{
  "n_kv_head": 8,
  "vocab_size": 32000,
  "tie_embeddings": true,
  "optimizer": "adam_variant",
  "decay_fraction": 0.76,
  "final_lr_fraction": 0.0
}
MLP neurons of a small language model. Each row is named by its layer, matrix (up: input weights) and neuron, and shows model dimensions 144-271. Each number is 500 + 25 x the weight over its row's rms, rounded and kept within 0 to 999. Numbers have three digits each.
After each neuron's rows, "fires after" lists the tokens most often just before its 100 highest values on Wikipedia text that the model never trained on.

L12.up246:533480540484517468486547454532462507494500508542437508506507482481497513449536464500487464491475543507487539484492502461521517484451484502514518529518469527489490524478502461487496488535535460514549490504483500490519500515489515508518500522503499492511516485505503508479502481547461505474528492466489521498483487506511497475500505492509494504489544493507476479528431527547494516513471
fires after: " |", "-", "|"

L4.up1212:479503481560464483484507498475507511494569482479496540520524519494426527519503525474529492494490495531493443494505422486549485474477513479480489524503520526526504507523523485545520475504512528488480496461473516508522503505516527519475518502466488512558504497524506490491520491553503509495517481480459505490544461482495475496517439489544478501541473497493520520523517516505511532465493
fires after: " and", " he", " who", " which", " she"

L4.up619:523531490470489504502514500512460519496477459456508471498542522540544503503531502467524466520499512524507569489499508515487509526518562499482527507547546504478541563491512544453484510521498512524481483506492533524517529464485469500507494504522506487473472525514468498497493515489515528491497511467532489484533428488494470515518523451489510518515496495515543513470473519492515539520489
fires after: " |", " is", "-", ":", "==", " are"

L4.up37:499507521485456491505467493535483523493492509479504476499527483498478491482495467452512526490494514478493532478466504522454555489512553494489527505507503510455489486511489516511530529476483502504482478543500478465478533509473494488514539522477482501453500475523494511460479491501516523492494439462541494533550491487466503531476511560494509493525479524532508462489564491497486483495515
fires after: " the", " a", " The", "The", " an"

L12.up290:523483511505527506496518506501497495516472479466492524506509503504509516502511492482518438562437520496452500506522484486477542488429482506504504501514537491492522541467524524463519510469537515564479491539467486510450487534446535500470472528481479530512479484503468540463514484474524524472456509500494492479507501510480509526496514525450553508480495469517518472474499502496515511541492
fires after: " |", "|", " the", ":", " a"

L12.up223:502466478515461497465509505532483513506508476483554528490509506511478481509522544458541513527483529463478495508522505480500508488482475543483493520498489464514466478468548506511498478525485519516466468485463450474435474494464520505513495496490498493512451481496492537452477503512523514438524494499490486462518460502522492458491499485464506496478476476532504492476536521496476517472505
fires after: " |", " (", " and"

L4.up610:512490486499500498451580494467528527518479555485499521506519465536470456544519488529521512480467491521512497496501481479513459463504506470468498515508505512490510551496475498508508505505486515543487480477479504523513486485516507502504509471474455501538494415481539522528507487482492521513520470523501544504495502488486488517505483528493478545472490496496530495496500527511503510529511
fires after: " and", ","

L4.up1067:501500516488532499531518490502488508503528492489476503495520473551471480480497451539487507471508494466528514481494510502513497494502543475496500507474492508518482525471479501506519465487497500489478506492513501478488512502502544530474534490507500461536496522513520486512493502508487550552532462496492505516490469506512474516501526515492495528486498517492515569531559456508484532487492
fires after: "."

L12.up369:496510501529482493440508490501487496520517535501472475508518493480487499517496501500507473524468511454494472502483532467547505497532528507502515502467557502470501468473484482529556520524453497477487463486519502456497484501478468534487477509494529540499520488475429512503535467551521478478539507504527547488479484462537484503523450477491456529511511518501470481572503556496476510524465
fires after: "\n", " 7", " 3"

L12.up1960:491444542469512495496452498495520467513485527498503554527515483494473484497487450519494489498489515523502498503461561492544542559520497513529488462513471506523523515531527471541488476463483504482535479483470511508525494515473509530543486484537479519505492476508489487489500484469507454497518516522510538496486505512511466486496514472481521512527524474507509510432473520527503526535485
fires after: " |", " H", " was", " W"

L4.up10:524491517499504501452506481515466458489527522499500539470545520558542461478518466498442518455481497526604450480556481503486496508479487461505531485502523506476532502493506503515516465529444523543475484475486462485491495523482545548549538491552516483538495473509501544474485521472520475525548475544518538490502518451502489480497471538486508482551508507531480503518517492486467507497509
fires after: ",", "),", " and", " (", " |"

L12.up1714:478500500498479540465509473517495500517520532529475446491510495520509463495496531551483511476529496483492501492501493494531518541506473529503550534484530506457545506508513464469513484495522523496484491506497496495529499543515499511448516555476507509493461525474507513489479469532496546480492538485476474489463494486472500458528499532511485505500460451525533511472479496476492505466504
fires after: " |", "\n", " 4", "|"

L12.up69:517492515487493514515493460517471513549474535503483469457548507498500457477506517497467493485499484481563497467494495478497502485461501490480449531496540500481479561501537500496516480494513518529500526509465492493489493497482528534493482500529539506488456509508519519476487491531524505509482469513504501524506493442463496459503527569438514523503513504534471504488486499472528439517460
fires after: " |", "|", ":"

L4.up398:519467480475415507449481495490480505465499514495517499521525510560478509463546474487509509561480511481477539484504464513525461522505507528462521483553510484500528527493505487484485499485466517490530500520506495511515521462497507528548523480479511538487491510508535514516518501513500498488544490451515516481524495505501465497533509519500516506536477493522448490477530505515440530505499
fires after: " |", " a"

L12.up1921:514503513478500532535501477527475557499499487520505476498514547508497499470497501498460501471497509511494515501449528475498517480506489512487502498480488491509507532485499441520484500516485476503490497579483479493490531536492510483467490549504513510503533466484482480475504444474527557507469513482547479514529539484507485507513547550484529506541511476521527462482491486523495496470527
fires after: " a", "-", " A", "year"

L12.up1370:490505560506510499466497494488517507493500463514504527476458462488526507518502515526475511477439536544502498458511512526518507495482482441471500509519507491502532484511554469494466522517498513522506510494490527457475496481475495499506493495483499561488509510465495508490487507512424473501484473478447511505485498517442469500484419491503475475528475488467484492455465508490489505507545
fires after: ".", " the", " by"

L12.up1988:503508509508529505497498516473515521558489528516495470500509514493498486503564465484499454473492525493513495526510518528500501517447532487533513506517538492512484455509533513475515501442505473502514494536520488472472478526479533511503484478468498519500495511500434499509487481520474503459502511453539488526528476530472445521546502486484537523476517483492494497500446495479489547531469
fires after: "\n", "-", " 3", "'"

L4.up351:495486521495509468471533452523463504536521500473493491494497486505530488535510532474517515497455490534485513467480546493506462460499470510506520512521555485536526516507510482456499478473504492489474477461503474459494447497477501501528488515484543450522530539464527471447466471497508491536466486447497495489496496531489546489470530487503497495504526517539524514468459503479493497465493
fires after: " (", "(", " ^{", "loan", " ["

L4.up892:492464476502494479451486505483468497508480510495509499501475525527476491475486533461476512505506450487480511485516503508518529512493522479512515505512481479481492513514508496508559498519464524499489500508520513505503451510552514512521553519500544513532502494488532529558483495512434529468502528498484504489515508505516498483488504516500518496451482507493478498483559490531512472501491
fires after: ",", " and", " but"

L4.up1628:484523505502479480518514480494535541442540535486488515466516467452508546527496505494517492500450505475506508511548530500501500472458517467483505496504538515523510513527515473491493478463503530512474487533478514464519498513512487514511530532499537490503501483476466517490481494487509594476556496505503534521506446495484493481550493490465501506533506519488480481480500521505470515525520
fires after: " and", " to"

L4.up1389:503491508481525490501550464512463499519436494529497520467561457523547485519526506507521506541522505511462526492504500478510528459491493477447504474554512489503559506506548506478468484492476500509493488464477496514491518508474502515495459520506479502436460542504468486494501491449537483489477511484459467480520490527517461493527527545480496492517444472505515527538488511523500505461491
fires after: " (", " ", " -", " \"", " Genus"

L12.up1931:522493473507524481456497483509475559538519517524471519510532483449502521468477458497503445489493495549520504474494514513510505503487520508567525478476484493502516504477472525519521485486502461524506481487512478463498506462485512521517509473490497498503527525517490448486499481545471475513472474509507511470485539530496511504519481553486503473481475474529503511521525468524501483489485
fires after: " |", "-", " (", ":"

L12.up852:541485536501528517474499462500423500504486491499477467479512473547477510459518491510509505502453512502524498457468520471527474502485509507436494496506480512484515529550545522496533449497542498526412500493498476508520444460490487455506536510513489499497480505538500555508448474508493504499483493535453490498518496558479453488470526538471488498467470482516474517516490507516498506484508
fires after: " |", "|", " the", "s"

L4.up1874:522516504516509501463489509522501506509523459475481500496504531533511477442515499476515528465528508467568488472559464494484494509466519473482520519488509496471545488455490522522515469536467508486476496499471493487498476495491530503503528472496514466492508481518471494492497516529523499501506481454540466483508476506479505500492501512502509496517509508506481494487551529553495501489501
fires after: "\n", "=="

L4.up817:516518512488478494504504488522492532528474492488492486498506483479518499556542534508528476511512484477552547486538460467536505537489549492508507563516510496522507487531504489506488471507511529554486465470497507516512498489536500522501484494495518512527530484472491474501488508485470530524465516540498524506499501500479432524541467422519501557499513495513526511493512499524538509506488
fires after: " to", " not"

L4.up752:528527556487465497468456505509513536487488491476488516528494463497460496529503482529513510528497496517526515486490506524557506550496508499451516516506508489494490464490467515485546494497499533502484447500483499518534507481538461475489493498501449503510533533499517517511487479508507540501479458464566467529569517519474505532465484508504554496560525472501522460506496533483493511473478
fires after: " the", " The", "The"

L4.up963:508505482515496472503486510544472549488459481479526472495553483545514493528519512515481469487485555478492499497482528494493506491482530444522518521486527469497519515474520526486484529505498502456521514488480458497440510539524516499502482501520469467475417538506474473512489509438518569514498477522509532508510500487496484496465455536472478494478469472526490482436517465513512537487494
fires after: " was", " a", " one", " been", " were", " is"

L4.up251:453504503514532490483536469566516503515482450478462505458446522514459515494521520464500472523480483478483474486450538511490463475468482514498508478461505500511536504539517502443547478496522499531474498472454475438490526492483537521521511533505491489497504461479500498500449485503472517495479479537533464479500441506487530493505505518470532519444496535516480491517477499473534516491475
fires after: "|", "\n", "(", ","

L12.up1116:467472518524468467462503479494489515513504491496500498507530513469501438510528457476514464501504510480482499481458544523507505492473468467513467462498522490530522530502484492512525456489484488477450507548541488465485532486465500481501527519482527531472482504517521489534506500497526474514451500497507556507486455509515495491512470509489503519523517490489536555482456489536483543459442
fires after: " |"

L4.up35:546522497561499487442528466493498492573479537490461510493501496487463480527537486474484511466524503495512482465540481470479478461502524478498521513518505472544508505505502527513520535526519493550478507481518486462491480508433497538487492462471493507516525483521485525547464465538480510543518472493505511488537502525479474470464492493498518478508474464510475517565492505490510477507454
fires after: ",", "."

L4.up1143:551511479499474535461538482477453449501505509477488470506508480532496491539548462516477501515466493527490486496530429498490516461528500520486523459537509493503517518499508522451505533489533536476493473499530537496534490429494455541504553499508500471478456483495511493529527523465525472489526496460499556507503478482528529555508498489459475491562506468547527483488509496520426447514519
fires after: " |", " Stadium", " ", "core", " Arena"

L4.up1818:501497517508511501492465500521508535511494397467494505511459501516499496498501455504497533523496511481528472493489522473540485490530536444452495541474489505530506547489531514493505489538491512498481508472467525506506470531511485495452540490479510495517514503547533526503474488529500513532508474504502527497498494484494470511518482494453484556511531520501546563506535478527501507460491
fires after: ".", " In", "\n", " He"

L4.up339:492489506467471495475520489503510468510467509479509502457492514534518516551489485483516551509480475505462548467546513517500501526475480459498529542518537496527495481504516540486487487491462503483490486513558460547516466500454502534540561538529493464464497445491537512484482498470506509530515456533520479509475490504532513493452482526481528484543537520539492528472556500483486491507488
fires after: " (", " Succeed"

L4.up1248:530545491519502504532497489473538491537496549516521502556504517548454500474511471520491522502481482514484501500475505532477490507451512497536516503536489496495500480516492499461525503515489501482484489505467560500511512491529466500462493501533436466464527472513519520510488481447466502480502499512481474541481527493499516511520504554520457484502508500482460500433486506499465538467478
fires after: " the", " The", " \"", "s", "the"

L4.up1523:520487519492485485467521494496492471514466502483503495517508481559508469487500512503528510498489528478500470478487492484482509479524505509484511535497535471544453490470500478478521474491512490482438462539472465500518543515491500534519455555467529527466507509460531526493488506480476510511549505483538523518533476516500477494539467560497447509497489485496483509518485558502504523519514
fires after: " the", " |", ",", " a", " The", ";"

L12.up430:511498507523469465482503497492518456569531465508516490527474505505515491509523479508556522490476490497531490533517503457499505531469484493485518493496528497533455491488504473534524497500484531486488457530486481490438514499515500534534563505487454530539481503532548472504547491505475484514515479483492468458506511512513471466488479506510514538471490498494521563476529518490469495469487
fires after: " |", "-"

L4.up1915:497506497550498515504472494542493500464531507490499518515523507520466509474537528513529496552478605510538507470500512523484526486492533515534503580475497502521471516514501521493525513474505514569486504536451511455505506496511512467490485513490488525496490475497508518505515521521459554528505444478470527483549504496425501511510484465507486507515481500518443504513494548472538527467488
fires after: " the", " The"

L4.up221:538509509554503502522507500489518491512467516504475516523502491478497487490512498476483506470493524547527515485526498504527506528478528485496503505510521483483523476478510486515494445522479512565497492474531522492533483455489518517533541526531539487525473530535519539497488539544460490509434462549569525492526494493483462523473512478478512547499477495500542530525504493518525512481488
fires after: " in", " of", ",", " for"

L4.up1096:502538481494492512479480534518511489502479502506519500482497525549470543491511524527469498515465513513511505501499527510551516514455498517507491494475518529467515512507497497432519466502476486537523514501460511508496485482547489485536486497494488508507505476544530490525508462478507473477507467515490533475543462485478515516477479467505501527481508485528483489497505510446466508435497
fires after: " is", " be", " are", " was", " not", " were"

L12.up606:473458489528466514465518480496506476496475467493496517498514475522540505463543517520523516486508501514509573498484509480504487481498515490532532491486523539534507495510497472496463517534510464508523489531515503457522529487505456520527503500494508524481468440496539554517516528498506500491519470476491521479522485444505452519485509516491493491509477499531582526475505435513489540476473
fires after: " He", " was", " he", " and", ",", " She"

L4.up1851:497523499481522510510491510477528513512507467487504482512513521495479495475490521533459492466506482478501494509500533499491496533498546480499511518514521497483498463481497504517526470527461522476503491532457493454461443519510533498506556498519517484568532496498520518492498490538521510506526441505487507517544505490476506489502493499465514454485489494495480529551551481492548524496505
fires after: ".", "s", " "

L4.up1466:502494571501479475499507476505499534487469515467492505535529534575521474505503514485514450491493487507535533445519522516501458529514557503494541483491549472543516527530534489491545510513494486494474471522480494486481497502464457515484519557526495484510473481546500531522476448519523522486510504431520499493513521492515491498512489507507522513494555483491517489498485468485508574493449
fires after: "==", "\n", "==="

L12.up1647:477504491525492521503477496522509473496469544492524493540493500520470465497532465552458492517482541481493512457481525478512486514499471542523515450507538546505483465470524505458504504466505530565491492486499513476491499486498482465505509494523493487539494447484513533524500507495531534507507509546473537481538489506468492481495469499448468502523493492553486496480497507446523501523514
fires after: " |"

L4.up1290:520552521487459511518520508465522458518474485485522449506477479537457489542510470512511441511485485528468521508464556554456483504483536517532528514515514518478468512532494504480512458456467484500496499505448514497552531486533484496458507513467522508518503535529509451483530524510500467495452493513507546507491518511475535521526494539477481516502503484520489466453482513487408501490494
fires after: " the", " The", "The"

L4.up1173:519496466485494488499568478494472494511464484458492493464503485577511562548540481477498492521512499469476493475503489532486500486528537515509493494525505493473506537474494471455502452525499510451489463495519476477532536441532511547535535503501519498497448477492495517507531496493511554502493459476515549495478494518497501501575466532489488529517504489510491494491495539540425529525489
fires after: " |", "|", "-", ";", "|---|"

L4.up666:488488543516505524513529486506462492487504468514469513515508473489490506471513526476506494494506514516486565502523486491472516529493516456481510469498507475500514521498480521556552501511497495506495501506452523513494517536458516545499447535513455516530502492508527529502511489474485497497528515498489544479561471524486472474469488484552512451498519506476547469497498528512507525451495
fires after: " was", " He", ".", " is", " It"

L12.up698:510499524517481437519474506525517555506494498513470490468549480473504473486537480486481512518532441508504501495488498446514507512521484482490526518522479502510495498486500533516497477532486477542493476510507489511497510480500486504436513479490484526483492488500492489477488441457508475484503449476507499509514490478492473521458526497460488512528542518484464503522508484452521458499511
fires after: " a", "-", " with"

L4.up208:520498502489500509539465507474490517480510509465499522540513473502519504483487537538468495474475512539539535498486541497543496475527527518502505509560507508499510531543498434494523505508477519545469500538517544495504472494498467495493530559527502531513483487485530547458480526495473516508470489484562518521510505494502505528447509489523502533505478499484506517529505497511549557495507
fires after: " |", "-", ",", " San"

L4.up1011:485508502509497510508489485488508494487506518486502502517503510517504476486520463471495518520479499493547521496530485479464482495507497465493537525509522482488518498500515511502531434516504506477507519475515471488518497494499511503570515503521507491498482501517503501468497472444514490495542515511514532504480502496508497506500476531491499493499548527542498474472516539478420496481514
fires after: " (", ",", "-", " \"", "–", " ["

L4.up1587:469506507515483453499493440515482520477524512487472505505536488522474498495540505549514478500484530494547513493464528479483473514472531541483499523497523476459474513477488516516509513496500519474490485462503456493463533498498507509492450485498535476531508485498492483495497463480443554457473479463481515501504425504507494495543499478534473528478479505513480482476481497456454475494480
fires after: "\n", "|---|", "W", "|"

L4.up901:517518463512487516535496478532552452490476470481457464575499490520473453511538522495462483505511507502488505474469506504481480460535506530490497508501495513496506530460510484488567471468524492456485505508542468444478485499567519476517536478518522508508515478469508516482471481574481495525509484472530509498522494514483527532520522511493461486533470539467487500496512483471492477471483
fires after: " in", " the", " this", " In", "In"